config = dict(
    d_model=192,
    d_mlp=768,
    vocab_size=5977,
    norm_place='pre',
    norm_eps=1e-05,
    rope_fraction=1.0,
    parallel_block=False,
    init_std_up=0.041,
    optimizer='adamw',
    lr=0.00244,
    beta2=0.95,
    lr_head=0.00989,
    grad_clip=2.0,
    warmup_steps=367,
    decay_fraction=0.945,
)
MLP neurons of a small language model. Each row is named by its layer, matrix (gate and up: input weights) and neuron, and shows model dimensions 0-191. Each number is 128 + 32 x the weight over its row's rms, rounded and kept within 0 to 255. Numbers have three digits each. A neuron's up and down rows have the sign that makes its largest values positive.
After each neuron's rows, "fires on" lists the tokens most often at its 100 highest values on Wikipedia text that the model never trained on. A number after a token or word is its count.

L10.gate86:094126108091103156151128152137134176109205142106089119107127155079152170107110125167152151164131061170152128086088112050118151030085148098099133135118139169129113096147104123196113109131117111139159143108125195148147140086213088125156105196131143182068094059082135210133063092099133109171097117137127077121097129163090102157028154141079119119109153099157113136163159137137144119178179150145115162104105097141085110144126092114086124110129147181140140114097151141148142161138138171136128146110127107122099129150100145114116150118139110183083090125136183080148154175132177135124
L10.up86:077186158176134092129129074136111101076136142143125128096114093151128159098094087109097105159165103132115117103117139128112147125121167068123183064110164110143136190163147115115118150142139024181166101160150056099149147124092165112074102112157180152156097152142143171123148134104069113162133092140159126148147140173110203140118131150168088129179139126109116087103186100095104124079156111130164101163092091135152185178116174157064116121106097153126101119109161148088089119109138144148146120146173163183104140150120126083041136115110099097086130166160074071173170138173161131087
fires on: "==" 24, "|---|---|---|" 9, "c" 6, "\n\n" 6, " ==" 6, "isc" 5

L3.gate342:151131076115223115103083112116125095155115118177104127108148188147147121148150086156048136106127153138059052124107073113057100186159112119136224120116137112103088166136108098153087084159127142139112107134149153125162186132123056132113122106171128114131115196144141157084199133156140139062179063109125143123190137160152153103089158148127092177106131129142111131157157150154116134134119125103169109114163132137067155104089171088123129098102102164076127116158131147096057133141117079194111148126125082153149189107131135145129137137120154182125183114153122131154102169114113152170
L3.up342:092180139097052081157115170159147131060097080132156163153113089173184147117153182144105126092112146078168139081154077087077149149133167083180109126095143162117138142100158103110126051137199136174147157094144155105142182146128073134129139178121067104094159114161123159148135128098131154114242150136111156149103146143105150119134145119182108117118125157085139074140068149149146120092133111132156120131102144117121148171150159139125124094107136141096059101135116145122146108153154032182139141200106210115132096069109142110128119128145095122106143122114197138098107096147129128146
fires on: "in" 24, " | W " 16, "on" 11, "ot" 8, " | L " 7

L8.gate586:131119097043121101146149139171122072184126070107184134109158157141110104159115120177139140148141126208134122095121099138140123165114130176143116109177156168139107118103168177039100112084116107133153100144114155130121109097107118179141145134113160136202127070127181144116143071052164155105100109112122119148095146125142089154084145168136156148105170130120126120167164160159120084084117200050124127128094172188109181087136158116105084101106143111114101121103135114080144118135159132124100125118094120157059152133118136138037083124162164150124125100114208107126089058111073154154
L8.up586:137083153101152154099113092102159100103133071154127136125150157106163130121113142168112126157094132070126140128170168081071090149194119133097069193129134146159173079123123116173154083110119141130162180122092123096112150078101116146136119194087105113077122114056180130141091128118099108099060079128132162142150132149130095127150109112114141086048121155086215097173150066197116161101148183131133141148142139160092113149126185121148109150112137139149106124156145164064171110102125134155082103119092169201159069132140188168117122108111121111175101087136116176109086118140199135149
fires on: " im" 21, "t" 15, "m" 11, "en" 8, "p" 6, "n" 6

L3.gate609:108167106101164155150108109145112113195147107180075084113115098165114135159127107113144117164081126134153062133144148150122104151103130160163150091108098138163137097149134155179136201128127223120098146082120150124116096125173148059135110148196113137110107090150130233150160082113114177169094158123119127149142137069099082113128153219160167097124160094141129120125146110121172091144114110068150172049131133163162170060143161165104057130140119146120129127107133061104150073113108135111148086148115155101151127103104098071105159137189159103093107113130178151137167118123096144155
L3.up609:124099131146122051132207146161091145130141083147166144121169153086159140131143135099169084104093153103125153214126175185187149100070116154105096150089161136104139117110089091140162139103165094063098141145156153088141103127187159167066130110151126145096144147112081154150122126110117139201173134158102147149070159111163140160093111112133124077118132156108153096123084165132129130100124128117123127169127112085085149101072107094142114101134094166129159140159125072157135171058081122084217074157104177134134098124154214138104120075128095098172159132088116140168144083146134084119
fires on: " Le" 21, "ri" 20, "ann" 8, " Prov" 6, "iqu" 6, " Ev" 6

L5.gate638:104104123141118128121145115119115119141189113137037164114168137181131087123192060182068149156107163097106131137078145110107008196158147151158160096122168119160172118088121080160077135143129173116111196131144089079168135126162117106110154110094122083130138117111077106102168081163154101094098108070144143120109127124120114070166165188149107103205125097095161116143102128099157139122173092135108092128165131156103088075094129100114147091098126227126100148129129117150113134133123100115112102148098112115134154088126164135111116155097140095158219089121106139168154126138107111150
L5.up638:123149109159143088195191219149185113120162136184160130192118099192195168145104133095108122118098157131144125102138166119139117132133088144083134112160146124142160189088139111113129146224094138139116149149174158103142164106134131181129125116087090138111138189156101109129157050156108157188148151093135093126071167163094134147109113101144115119125112116101126090109119130122091104107127171057216122127120181170165089080138159120145088128118133132172178104114112138106131111093132101076166086175131147160134116075120094094093158154111129078090115067121094120104117079134098067153
fires on: "ar" 27, "ri" 17, "ot" 15, "ene" 5, "ie" 5, "on" 5

L3.gate510:132142125080149120150166185169205106115069120199147086101133125103132138141100068080137202123161068108122095112116104126136083116123103124135132119072131103116127129088140169100131136127141118058118121116158127148132080134124110127145118162086123192117100118167103167119158147094173130137119148104146098170102085107072100142100166126168187114153148149117117117119145125109189127092048135135117181155074133130112132119164140195125182131148142156114112162177181147109120156146070144127203115148092091146134180159127135134152145102048107165114155057124107081183130233172096106130
L3.up510:094151150138163112171127151152120085106112131133161096063140129089122109124073105079117108123165123099152088123160072117159100090125122097199086153182115159159153099139059178132122206088130128132132112178177142100083076118138122160123121159140188158119139118154126158190078094117145159153123160170145143110083087036079140153107114093126113123168087158138094076145214159187151144097138131177166172117056168113142119146126118107141098126078140115189153060153109107152162132119073104128135136153153122169091159101134093122124128119117161119120167084136108078110179183134094122165
fires on: " Reg" 17, " reg" 16, " offic" 10, " canc" 6, " vir" 5, " profess" 5

L10.gate288:091143123112107127097072140129101158114148102104153181141135060093141127137100077095117119140082137133125133149082098095128165158234121051172148135081127125129136138130153144170065142149106163179135154144063165088086136133110114157159080148080132125174076131096140091157131058109158178145159121184077113127176112145133066205129125123098166088156149136156107147194161154122145107115134147134146185145114138166127083158111134105199139124122171192124102122149108163183102082096140111144124160107150092085135117165101138187084179167101145151126128100153117082145157188156125085146
L10.up288:098172171087107053166099042120129196158167147060131174141121150091130111124129158099110142140096137097127054158113147072153096102113095119055167163101116180142173137146147121145147107157147146137124122129084123162147126149104098178090102118132187125109099096149151121075108100125140096107125162162123030099173168155099162089117128155177122135111112143156132130143151130126174120139128174146144180136122145128128111106171169159119098123101140179100134148108120185145183085125141142124130088078158140151041121158165144171158117133129196185172084137135116103155043066134136094158
fires on: "p" 30, ") | " 12, "ret" 5, "t" 5, "ot" 4, "-c" 4

L7.gate603:125153122144151109171123127139125143127124109167183193076170090070134141112112138138117120096195076121123146130083099179133170125106088145123143094078126097158143143104102102131095130083132055103139110148156145122155069095092185181096137164063081096108156126067143104121121112141090141165086130101127129104133140077088128116131174148093129122093114116155164189204169159079140103147124096137122157162065092122111144161130153150153155113084146096107164114199099172113111131194087128088193133124090128168179166169142124167168143055106061175094087117153102191143148108115149135122
L7.up603:105160135119129144091113192145054121116084114129045154093124108101118127071113128159142116160156102114181198160095133083107106160111109095141149137086134143129141099151157146095092148100076113156161187161120157174155120141119116158150136188063121091088149056127101124134113057139145123156101114081129193135099134088127105199153123133150155127124113061210153133158167166163153157114078140104145100183142113182169177170080149123134147131172145071116168098109087137088154070122110105154122103181141137144125073144176118154108130131116091099142131146181186117146160166078116136094
fires on: " and" 83, " of" 7, "," 6

L10.gate238:086125092116181147197118151200133122174081134190153155092123101104122180121122126128091165117079119106143124124066154124138151100116125103114135078100113137166098169132128159064124176166088079148105148097102163144196138154113177162164173108159122131163167128115114163169130099149130130140107160110143090178137096124131099107064155093112152079098105051098103096100108198111152139073150126120143133096076090208152181149111157101110165125150139139051149089163087188083151164101091160111162131099088149151105173150131135115158167119137064147147109139117152122050148142172145118116
L10.up238:115177167152136108134107166114151158164148128087193168111040110121128045124136108151090103175119171106144109129118145135095159159117142105125111102141143143142110165112126092066124092148084154109045152179109105151127125128097104142079196204089177133119179110108134099124172134104172073098111107130111133145089129116067134135096145118086114131100137122147077098129124085134128177135109048074098147091122127155131117187177165135128121125135179143087129076144094154124085112167148169133113127109114139198070151167151164123183117107114120184130126121147216164127194187104118162145
fires on: " and" 34, "," 14, "/" 10, " &" 5, " of" 5, ":" 4

L10.gate765:150104063084105160160150146158104154116130098179143155029095140127116090166087143147141193100164101170113119092143083110097138109115053088092117156150123152129094104163137190166113100107084143079139185086140133142107119142125056140173150116150094148121140120054086113135062142109153177131127117123105091169145115076142071115154144074196192167130127145104097082242029132147139129127138100137125122108112148134144197123111101139127126117095163104146115143129161129115071111147104086103146101148149131161160074144122129099134121097127125122105135103167157087145151156114177154142
L10.up765:135183113106124159201146117129119134137175074118082187161156114138117120109094113051086111169175144144136149131142156108107079134164084155137105156101131129081141060065125147176106129103149067122118081147135151118137100117155076096200148147144174156155189095077118106135089103147137071110114116102165136148104095083159170144145147090157149172082102135112114110048090129093069168139179099090099137131157110155160137156123124149143119133111139120209188132093131093120113155110125179152196097073076117150095142183085124125137185150140098166152158142083124137149131154063117139090
fires on: "." 46, " U." 11, " J." 8, " P." 5, " H." 5

L5.gate0:124145128109133099103223136174107126118157144143101147126130131185101111084098083134133191179111128143143154098121110108124116128090116066091156090133155171193117089166148091081088102079094123101107114106132172128189151138168098144152090160097159161119152062152134099143191149100102173113158119096153139142159077168111129112126118117121159105190189113136109079124159066140150188107125128185130161142167096117102122089088087149138100085146147215188120105091135152175146073128150147136128183123124144111219090082132123052135104104153108099103102085153147112142114144181136160129
L5.up0:146157147155143120125170071191089129069110096079151123138073101102125097106090160141104141162132193146139120159087099129142192116178136133097150178088106156119160105067073109148116151145119088209106130150115138113171149118157166112097119115175117143143111117134184111174099131116163123118110165151112116078164176148154180130127124178145128085116123142103128105175096087118099132099143135146141104119113070124154162204085145116114079160073127188119093115094120129099126113076125050124137148179178234156129073130109125165115162074143122092123075160081125154083183117127154170146
fires on: "==" 40, " ==" 21, "|---|---|---|---|" 12, "|---|---|---|" 9, "|---|---|---|---|---|" 6, "|---|---|" 4

L7.gate678:145148066149157140140102206123153165085106144225124125140156104073115146152162040173136166089131112134137124128103136098129108166158076104150147100086080121134119106112119131138084146169108086141163156140086138184147133109055101123160197157152168135107118088126100135091131081102098118135125149099109138153130120129050117078126170129121170133060152114163143129174085152124126148139135155132148201121167097186092109160177178159060123163127107132170132159123085158083113077134136078091108161102120104126139099132137135122127093119106101109109172045180188114131160174135091176135
L7.up678:169153092081108155096060133142143130140092150139094130169135113102183110075205111142137107106075158130130113121116129138103127192171144077154156159096112117131113187110144151112153163150169135121160138198140082196101160049081112111114131139109147093122125109180128110146026119110126163193145120135140162113049101141123098084111121123139118133099122157178191177126125150119132129183122103151166148137089108149111145155076131149162164081167131120081102119114063157092122147121206089156094183146122143061126108137129105092083101138099115094115111116124192183113126134180102086106
fires on: ": B" 13, " in B" 10, ": " 10, "; M" 9, "- B" 8

L7.gate0:176095079126152119070179123134195148136079106156148145079123182154148146104145171099108124123113115169106102111119122131140178104107132141132125139108151150146161096071089076206152140147158169125130099115092077160141149101160121122194113179068124153103179097105152078155148128088126184121093136133172105127124139196118115106070157162166162090157134096058132089177145167141126120110100098079114124105085104155109078106135200131083095125130143117103148157136124108138163109134186150146061168150118176117126149104143086144134102164091164116090145095147219156072137170160087175179
L7.up0:133077148146237152143191131128142162130119173115134137148123179127181149140138138117124089086122092133182140142109138164134144117176131109127103127093147127173142087114133046121133173085094114152128090128100112161123172132139135150190067146071068125158150150126176138156121083172118179118121156137092136143165139218156149110135143131150149159134144134102105161110139041108146117094118166086190113160121120099090142151146158102132124115120148048131148138130070106154133049118134123147136125141101090136132132144081140190169059172144114080115101073174107089114050128109058163131
fires on: " on " 36, " On " 11, " November " 8, " March " 7, " August " 6, "On " 6

L5.gate424:143138145130162147076186085152114090169130089122086176088181128089132126136133101106164114096113128130106094119137141125124223127149077087209142162069101102188117093128078114150127135155130073192104199087062121118155138122040068123122159115126097169163135146136137113127083139078137134112087143121124096188154159137088130111157167148151111152172111137139157151155098115135131115139117125146138096136170105180141137142151186151144148124096130161034089139102168142093158093163115087105159156135132137092164131162099117137084113059104106172110138098154147176107145158109100223123
L5.up424:154140125108066187076133060142102173128181079093147131127167148163160140131060158202189141099120101092116124147149115134175167144121212107142137126120146102177111133138147205158092147105146149107160224157168119116109096136128078098067181096106099098088115139122075086114130150075133146096130167183107155121093145134128097121134129099176121111148091171087204142145143141118130124142136168163131115146103134175093161183138123091193178074130126133149089131089119142159138129130075161111112111146092197134110132136157126103061120099124194099148086076138123154119125131142121099117
fires on: " called" 28, "." 13, "s." 7, " call" 6, "- Website:" 6, "ic" 6

L7.gate477:141122134155086141113133129119123191113182019120095119069108133106122142147119106152107122187169184173134128127100141150101127147150115058135190101146145117119103084098151089108094181090103083127158193165114151143125162138165132077152162164183117140133084119147068161071116133085111164169150186146162067152071207131137154111126159124094147051159122106109111076119163133125164146125158063119130162122094092115159129075120137156068134122162129110147136103107125098142078162113099070127155124183106119097156208114120092110156097115135127148111119107157110112108133171163054145132
L7.up477:137130113193118145090104109126114133108072055131168181220106155099106129131154105136133120120137163145193160134131171066099132125187130094153129164105115182179124148149140081159099132103161153137106125166125138131116148063103133104162159118198098080157094088101133083143100084130063119052066135143102100103149090151102167140207111171148161116100123125162171166106136155046143157130129165220145130136084140126159114125119112090158109127140106167150149115212068129103155148093093115112146136072101174128089135122115145097096136123086099066150137141109114143116141114100167123121
fires on: "ab" 15, "p" 12, "w" 10, "b" 10, "pl" 8, "v" 8

L5.gate622:152149126148187162149145071155107157107138108135127127141145155109117166105139072103153131135141092137172186140115110122146197100150108132105113165114070131188160125079128132183060146111111116092147199105086133198153141157130114163188163122104101179097175180155087109068132097094140161172125138120120097152123136154076138206148152155133120148076145122181103144168114154121137094128145164133160231136118144167079119110115112138131100132100142199134095169103140146178150128080119074125135123136194107080132070154114087139068106169058105123127107084134131089102117114099061121120
L5.up622:139114132118118191136094109126079156081190134179137164170140142115151109156092163148112137087133100076153115137138107068102179110117090115016086105103123178139108079147143181088182101128103125080110124141191089184166156130110203152135097153145180081131091111092136182136182159152105123070120113184088145141170195116101122153102134142123113103130112129149159092152097122096163124063092101124127184112104185132140133142190162120173137126134150148154124116092151148188110163084133135115109127075154136155086115174120163071115130152169065137141145158147181094147123134086103109126
fires on: "ph" 18, "ch" 10, "p" 9, "t" 6, "ult" 6, "avy" 5

L10.gate738:099092119171123106156157131164112070141096090137148172105106198111059104130092174150109139079166188129127100093103152153138156070095142169103134119145156078108094113130103094091095191076082052167155102111109107165130122149109166158128104156102145131164084116142193132105175133095187149135132115091111088126118077081095087146099143137159168103195062097154119143130131105080155138126103106143101154144089122125118146116144237120134111149155172088161109108169138128086118148170143127170186099097139063179137133155150164197114133081157150153141112146099132134166173116146086163144
L10.up738:132160102171108072115084115108144110162153127131070102109122126144101125097166115093137059072178100154129093147101071141185141159107134149186180131143118151149062132109139123133122143172116115142175118131054105114086134079094128104161137152157060127090179131170143117135146074080103111143120177164105155122108132167126109167108124137099150148128138145126166124119155115165119174184208173108165094103124086201120098151143198113100100089075128154062117137184067170089108134088147142120094136074110134192167111101089134149098078141102151185161109099131175149133104108133112164185
fires on: " n" 23, "m" 11, "n" 9, "N" 7, " rel" 7, " \"M" 5

L5.gate225:164146127157147071118179122160150105105154121115122134064161142159141094152120122126176169167098147137178144086139140147117159094067119095102134082127149176131098069123089117154137092149106061064094124036069107128156162123153102127105129151123171204078183095141113112147139121065169149115148083100165099202128138183088091148115152150168114101163134112124078095146149102107134119105148142122067110134141122133102102126119130132116147121088155187144072131104147136120149162169115101089104189197140172139172067083091069109164095084091109105142097090157141143144112183161141181124
L5.up225:165115106161144131178173120145081138104143131130115108133125154098154138106157094177129131108133161107112133045119133095098091080136105112105194090128097134168124075113119085140176163121102046141121154128086122127161174145133125181142127121144077133076164145168140075152131131128122178157161144106150154123112152168138094160094181090117166185117133133039141068186082158064105102159153146123160197133122119130133112156043145088065117074133171174139108095166133166150111141115173026102163095108158163110117101118068128137091102157121108137133108119138068159170148117138096154131
fires on: "===" 29, " ===" 24, " ==" 20, "==" 13, "s===" 7

L8.gate198:115148091150144110111088052152169119169205108127119125103170169107116146071113115122145149162141079177143137083077112133158126166128112151167136177131190119107085135113166087111100109069136128157155098097157130105162118112078101136123082092188071113115111100178184145113121116147117102127103115139141165160130146124158100163173155038194150137127170118086125110174164135120102075141103143112043157073115124158099192127143161156134127096097140157141152122152132086113113124049083105099164108093133172151136119166086095186070109122163176172128167112159196145130106131124184140143
L8.up198:147142111109138171123091113149177143076191040139120078116166148145125159137093120151147191161179081107116137179084141235153125129123101142097171171149089084063116137112114138124113116088146135117130062132149117144141072190187160085108122106075124120097128090093165213104102076140105110108160140152139119156186094116150164061136122136131127118120137138119085147168193128124107078121190130156181119128102130118136185118138084096160164155085091093120155144141086119145138165054121101134112117118159121097172149160128154154144112098114101168120118055121133125108126100118165186140
fires on: "s" 39, "a" 15, "as" 10, "os" 7, "e" 6, "ed" 4

L6.gate408:130158095124140111127186117153082129107214104133159094164182146124090144075152096129118127062142122205077194139130104137090092125070163121196121136082070077067102172141136154164133145123140204056139030160101144109142139153104110110174134128207120125150147073170117149113135097170117155140123134143100107181166110160138121121167109158110168133150171113126107124169161157120096102099108091142080104107176136145124140116090104132119130110168141165127157152150140073104144131148049090107156129093146157088143162101085114089130113081157143115129162127131184101156147169105155175106
L6.up408:134184136089185139143120219109122134107173146133138162194147111216162117132087145096142116178132108106187110106131114135111130193071125114112155065141094089131110171140166105108112122080065136107139079096174119109131140170100085115079113131114139111097115084179150116156151153158199133125135132134150136116134119104122115173132148107132146151123133063122103077109114135043201108124120113097147077162114095175125196138174127081062176170136161093120158112133150088215118068117108091131099095087074140133156186167129117127173116142138114148099115159127174112146109111147102127107
fires on: "ans" 17, "as" 16, "ats" 6, "os" 6, "ars" 6, "acks" 5

L5.gate67:166087124096091134104137141128067129231123136138148116087152147153182175170143162109163207131149161186138153103130105175129140137045114154122102104121116084083107181186164177107144122187197175152034152111099143134111065049143175130119175101139186135195112142103157138102122067147149122093097154120086102163144146114138135062118148148139144098105126120187107101134131165152125098120142133090170184140158093081111118157082089121132106099140115130151138119114099104147119123121125104132116182129114155129130078122093095170081174083137100103140100115138137166135112148136099079158
L5.up67:167147104114157136079124128126143110155148129170117106084134137102131135153108166156103115069121103117161148153132119154153143130128095155096175087099100065158086186165094162099173124100120178131081101157144193156124089114155127123095111154099130109147080052117112104109181111132103139065037166119186098114100184124149103150123131172196117125108215133113120135140108114101146105093162183122157098161176103161145193159146153133144138104175131155158171071144110034080081158120090173117136133114095143190163129115143109127120086144088151103185155112106100119146096108170123054143
fires on: "u" 15, "es" 11, "il" 10, "e" 7, "red" 7

L6.gate66:145101108069121179164105199138101137119173078155141171101125092084179146113098123152113147082168155092138072152121121133097120089097098078149152112105131156105096120170166117073122202177140114118137159109136125190183120178151173094189112138215229165137119134095137154094158118158163098142092123145123119160036116076064132092161135149115126103146128084125111135152116190110160108085147088158123161155079057172131103167126073125101142150134133124117106072101158114155180086136114152078135127115098068168100142113132159165092095129110104134101115154124117141123136136139114155116
L6.up66:127188123119112066079121141114134190147092149124126075183115182165128166132057109133120155155108185162128122087105094108131145160089179143088135186127091122109157116094161086150124107190133105152097124149101141101127114139165135122130193054135148166121164160117107218118083129115108120147091153137131141122159173091205138039146124092096120151114179095114085146131128177154162089143052090102136164136170094117130148081054137132159122165162189149122100121157128133121178107087186138136110089131144095106110160124134149095112145182081143105160125123100119077123070124129139073129
fires on: "eat" 12, " can be" 12, "ear" 11, " could" 10, " can" 10

L7.gate297:122112084172096140142142182130106125144133099167116089137171167138145159152112094126144163060125147115149081148117160127188119085136100134117167123107136169127148089136127104133102148133132069089147146063125130205116089072199100152134110176171071098140096097125158130111091072026119147117108108086086137178180125076122167122184167119148065099124117126129146136155136160116134115136087161142127143113105144178069089093158189213134142151105219107076147152158108141089173137161087103101131141122120101138138174157108172057138123106099120128173125093172098141137169143104125143159
L7.up297:118142090091183092105150081120132150054147120134081117170123127133166125084078108111163152094079125135126158148145118110128132090188102189045160118121130142171177121161159113127156132159164127186155136161162106165086124107147128140072088112095131092125190108189181106140053138090113124119118139114181144095178089088116203146122135181148102120140107138123136156107163126165088148135149131137118102130142156129130152074143079176147054076132115104140111177155138192164133163109046141157093134106081072107117148112108115122104102183115090156109119154106131182118146114074188149188
fires on: " var" 11, " Inc" 11, " gen" 8, " determ" 8, "oc" 7, " viol" 6

L6.gate183:211145095064133122097127134126152074174119112155104112154138172107117124165152093129085107145155117193196123093091116149129150173184165115176132136141119087125141089183191079073072126063103088133078164105090178087132108066128071178142128136075128102112104131090138112161098130127167149145063147080108106175134153144109121121112188145155200113126184112180151147185124129095116074102131147147144149143167095156148114103151122161108135131122104121124095133117112120109099058177180100150122133154141140097138101150096109167102116105148092171105216120175152100127101121133118186155
L6.up183:139150121166166108080111092169092120158097184156128182155131123177133125150130110099143068095110119123077180126113099117095163189158151126094156201153059115138171152145126187138146172135129183145053149125143138098113150020065133097132131110127127101154134072114170126131108112147148121144094163123113112137094106077068053134124128138127158109106078134183146151163086117141141115082106121132130131166175095188084060137078114104172124118120150133125125153140097096073099063141163089164104179137119149097151123185144127128123155133153161130142169131130199082170081152119092088137
fires on: " B" 56, " of B" 14, " in B" 13, ": B" 9, " the B" 6

L3.gate683:154125124097147094121133101105132138047154130104097186141127145150111144111098122151163128085135167111133109156143120120072083154198093083062154096139123120114080139135115085160085112134090142109084182126138126117132123131144155139190089113066064129114186115094088152184113101107157128149181153125158126195110155144110101076076180160161170088123114102166122135150093151141092112058131166092181173152141152191126105113112085154111123165121165180092085111076124175171119167159146064159127126199129120118102150127068126188163118103137199131156110088158162098112100169150109144159
L3.up683:081135139114091117142148111146157143094120080067163113115126196127185130133114140158163134144176086044172148078138125086110193133179104113155095105122139134103137154102178111069083081145142109138152136122120184115141156143084116135137083097141089099078111196158108134176149146123122085131143165074162125145059155197118105184141130184112059167083127113115150099137105145094083112129185102130126109164156131045122111121183102115137150096175110110087096126155151145177121090162119127141158147171141157105138145176139148108095078101108135139158089108133138051119119195202154143124
fires on: " made" 25, "ot" 15, " played" 11, " squad" 7, "et" 6, "writ" 5

L7.gate418:112096114128114163129127149211121125114134103139144083087147118160047098170151099111123155093110102125224156109131105137107125137119138077161091131108077184173159128139131066149127120102121182163142184099127160126147132108164168043195140118190140069130092110156104101146088111178147158193138112053125150111076073108117089123130157174091130126187113121150157092140151123186110121167144082114100103088164157152137116081146101137111090121182096166097083120148104112112130155145132065150153160119087159153142121211128119133114135120126118117118132151139130121093126210130090145200
L7.up418:095115120188112131196131149135136096112093070092099185157173103123130102139086173129102146180124101172137151119096126136086125145130147131157107077146166154102109174217097148104114129118135120152151122172149114137148122125122142124067117195174114128103160052165158104119138105133113075069142176120145191100108161083143133139150142116197091184130163129097133132107111233078111114121145118098170108199103101152130131095054094093110118118088134147178120082103144121107127134177105116080175149168190116186129115129110118187053090118123143138127122087118133129104130158163170101088
fires on: " season" 23, " years" 11, " year" 8, " period" 6, "os" 5

L3.gate752:118130097159117101140188072109118127161118112085136139134127173136156096169086061148158131140144080149132146081094099033140082172162160187105139144078184089093167128131113123104160133122153127149066142088113194118135152121151202147131096056084187141138120106053166133139097108108124136118124147122144101137180130089118149139157150100176148079138165096142140134182129117138150109163159061170121188147162068032138122083119125171122140076095161155196137157107118131146156106124140152124119151123088138096227103121129118203118168143116109128121154115122112097135150137128118140127
L3.up752:171110128126116136102126088108111147166160084139076064171185190133229188145115121158140136120115123139128126124104166137096120131116132145184150126103122085143107168128149087102142138142174133132161174090147167085131191161155151137114135112130147103094073152101132123144169161064049157139073122093147117123148094110113173111175088094112195081064157154132135174065126118121110112133184105095175104142093056091166124086080148108121082119128112139111051071152128149111158128108140141117151101131075128113061113100133139157080143165088152154182090092141080134146100097167125098136
fires on: "red" 13, "il" 12, "ent" 10, " best" 10, ") was an" 6

L3.gate676:172176079161071158111152196106141138076133117151136127086106117091177091105091150100126172129117123113115117109144142139136193139112172134145110128147121180155097100113213128154065080161078127088140141079056142132127107059150103120170148117142130156136150112082116128172097153070139132163127134144109117145132078120110106107144141101144162151136184105139114122176127057219128105120102113115100154171093094160173140147110136179116159120061134194141115121118125117111144127182111127084067150106137181096175107131137093107062144155110084140135056057159176139093102148114157183104
L3.up676:130165104044105108125117095136140182137140102122101120138093151151150114131125108142125151139163124131123080085137111110154089163153149094144191105146173101132099146162123071155092073047110171108116157112143131103111080211149136166122144113103179167156098128123151060072081175120199155160133133141136092137088161192145118136128180061153129137090127166187074179092121173143120083155138102106148096140113105139180094129117120077138097113122131160094174143103155162105143053154122151113139110152103169128086151111152151082107199109094177111101096077119121181083085113100174161163
fires on: "\"" 52, "." 34, "\"." 10

L6.gate631:142153117107126150112138120154157111151144092169098156150134054108157117105149123127127212122146147211209221132100131095050149110153070075094123116087089180097103164149149093197105090129098078131110147114080098116133100084107118142115118130107140090157100197113127149098122101123106177135140083125108057245180134160038160172154124127118104105098147114137129148137144162142103083107107167128099150158137144138041152167150171166130092098138121169098115098125147131142121155130132095143101133111138104125125128094145133143169164119092100149121170143145132117109076135109097130170
L6.up631:131146100123063169147103122184133136098129103102130079164156108109098089093152113079073154165121131115167104121116168181100126135139160175097121121073133130149101070135116144080112125083065117092221069091111096169130153129124155138152138171138032115147146091108127141116108121063133116117092190129091129165142161164107139162185142082138162153161164149184151133086160151139166103190209170116075117114171113112131085169112169127127130123106115160093099103186114118195117150136124083099182131131152145135140144099144169149105073133099064150134082129098121085171113162113106089122
fires on: "l" 15, "p" 9, "un" 8, "ap" 7, "il" 6, "ph" 5

L8.gate117:160064131129155137169125117151097137187125117159131089118120155161076101140100117084143101067132138142146148118099116129173119116139133172153177143120156126160162126131124101136098159103172099154115119077122088093144104138154126128149174101097123161135129181139125097138124097191101156087106092075117124145100095190126130175097163135175165067123092122147163091192139108167116078099129172047179134134138086143040151094142132144100077067136186132105158128169134124104134083098158100108090186147157122112106166105127151211158136133117213060119093143146123159142168142095175142215
L8.up117:114144118177114105140149153118130152111107185151095088124153083158169125088222151137050103070084134161150121158118127136144140147123127135144125111170179163113116130132165153149130234103083113142176139168143097169126108132117164100145162119121097123044106125146114086128110107181118137108148154148117114115097098144120170061110104114158092121121123125119143126142147116161116093107102109128133177196120111139102131085101076152131110119128162109103180153172047108106169172108116124097095126157203105098106162084142090175151111186138184065067114162174107107048169080140107095169
fires on: "d" 15, "ib" 10, " November " 9, " March " 7, " October " 7, " June " 6

L3.gate664:193113080115147172123158127121078101141115122139060089114125165133153083134086104132128197118139155119092153077140186110120133105107096159153135154151131153139108084168105137096108095142116122070108157139141145101134112120128125171188176153111138189066124149147096170116151163088174187131159133116161082169103136215082130200126142118141177103132104075103150175155142161174105098116101043104129138066109117130138141097093135150133148111125098175133169124115185105101104124132084062125127130072101112128127154138117128132082177070084066146092075040129120132164144160148167144160
L3.up664:179177122093209099160086122101122114122101123085140173157074132139172112089137115113112085105130166086110110089164136178174076113136099093174106112177120148138087104205129091118117119118126204127165159119114084070119169166113085199153151171126136157149175140107126090166106185067157174166156144143126138153093155170169129160125125073127170134125150100087141156168159101132115129129173118091149092110120147116099136139146119139136143171108084118114138107085135107107100081122153113166092142111068162129202081134083095122041151141104124116109084100163169178131121178096180182137
fires on: "." 46, "a." 10, "i." 9, " ." 7, "o." 6, "e." 5

L3.gate249:057159069145151174098131145105121112103137099088148158123152175128164153105173086193069117136151119187106162078098118102076174139180085119159129155085109121096087154119145127118055116102122149123142167117104146090164104131129103100171115160161121117119127119140100135123118076148091209155162159117159086130132107136119148124063159091163112139092160100164177102120167106154123142126150106187119160157132113102129057107167137128092065135111130158084128115138114142093125132153108066152123141090100169136175201103134146121167141147075158140087168046188106056162136179158127163185
L3.up249:100144147133109093106134136125142155101085107137168126168110163164118150075101150137045115156127133115141147177143148066147149118176108153142103126103092190112150170107106135182121048128113081191107163116158113082136213095128075152136143154121068145050141153133099159099156147135112117155145194148105041097052131158099146134177134095156119113083123122155174118129155139120153143110176092116201118161103137133178131042117133125126091166096133131123094120157128152125148064125082115118149098125153139109077195109149118146079127179099126151082131040101100150123141114091125119129
fires on: "p" 25, "pl" 13, "in" 10, "l" 5, "ended" 5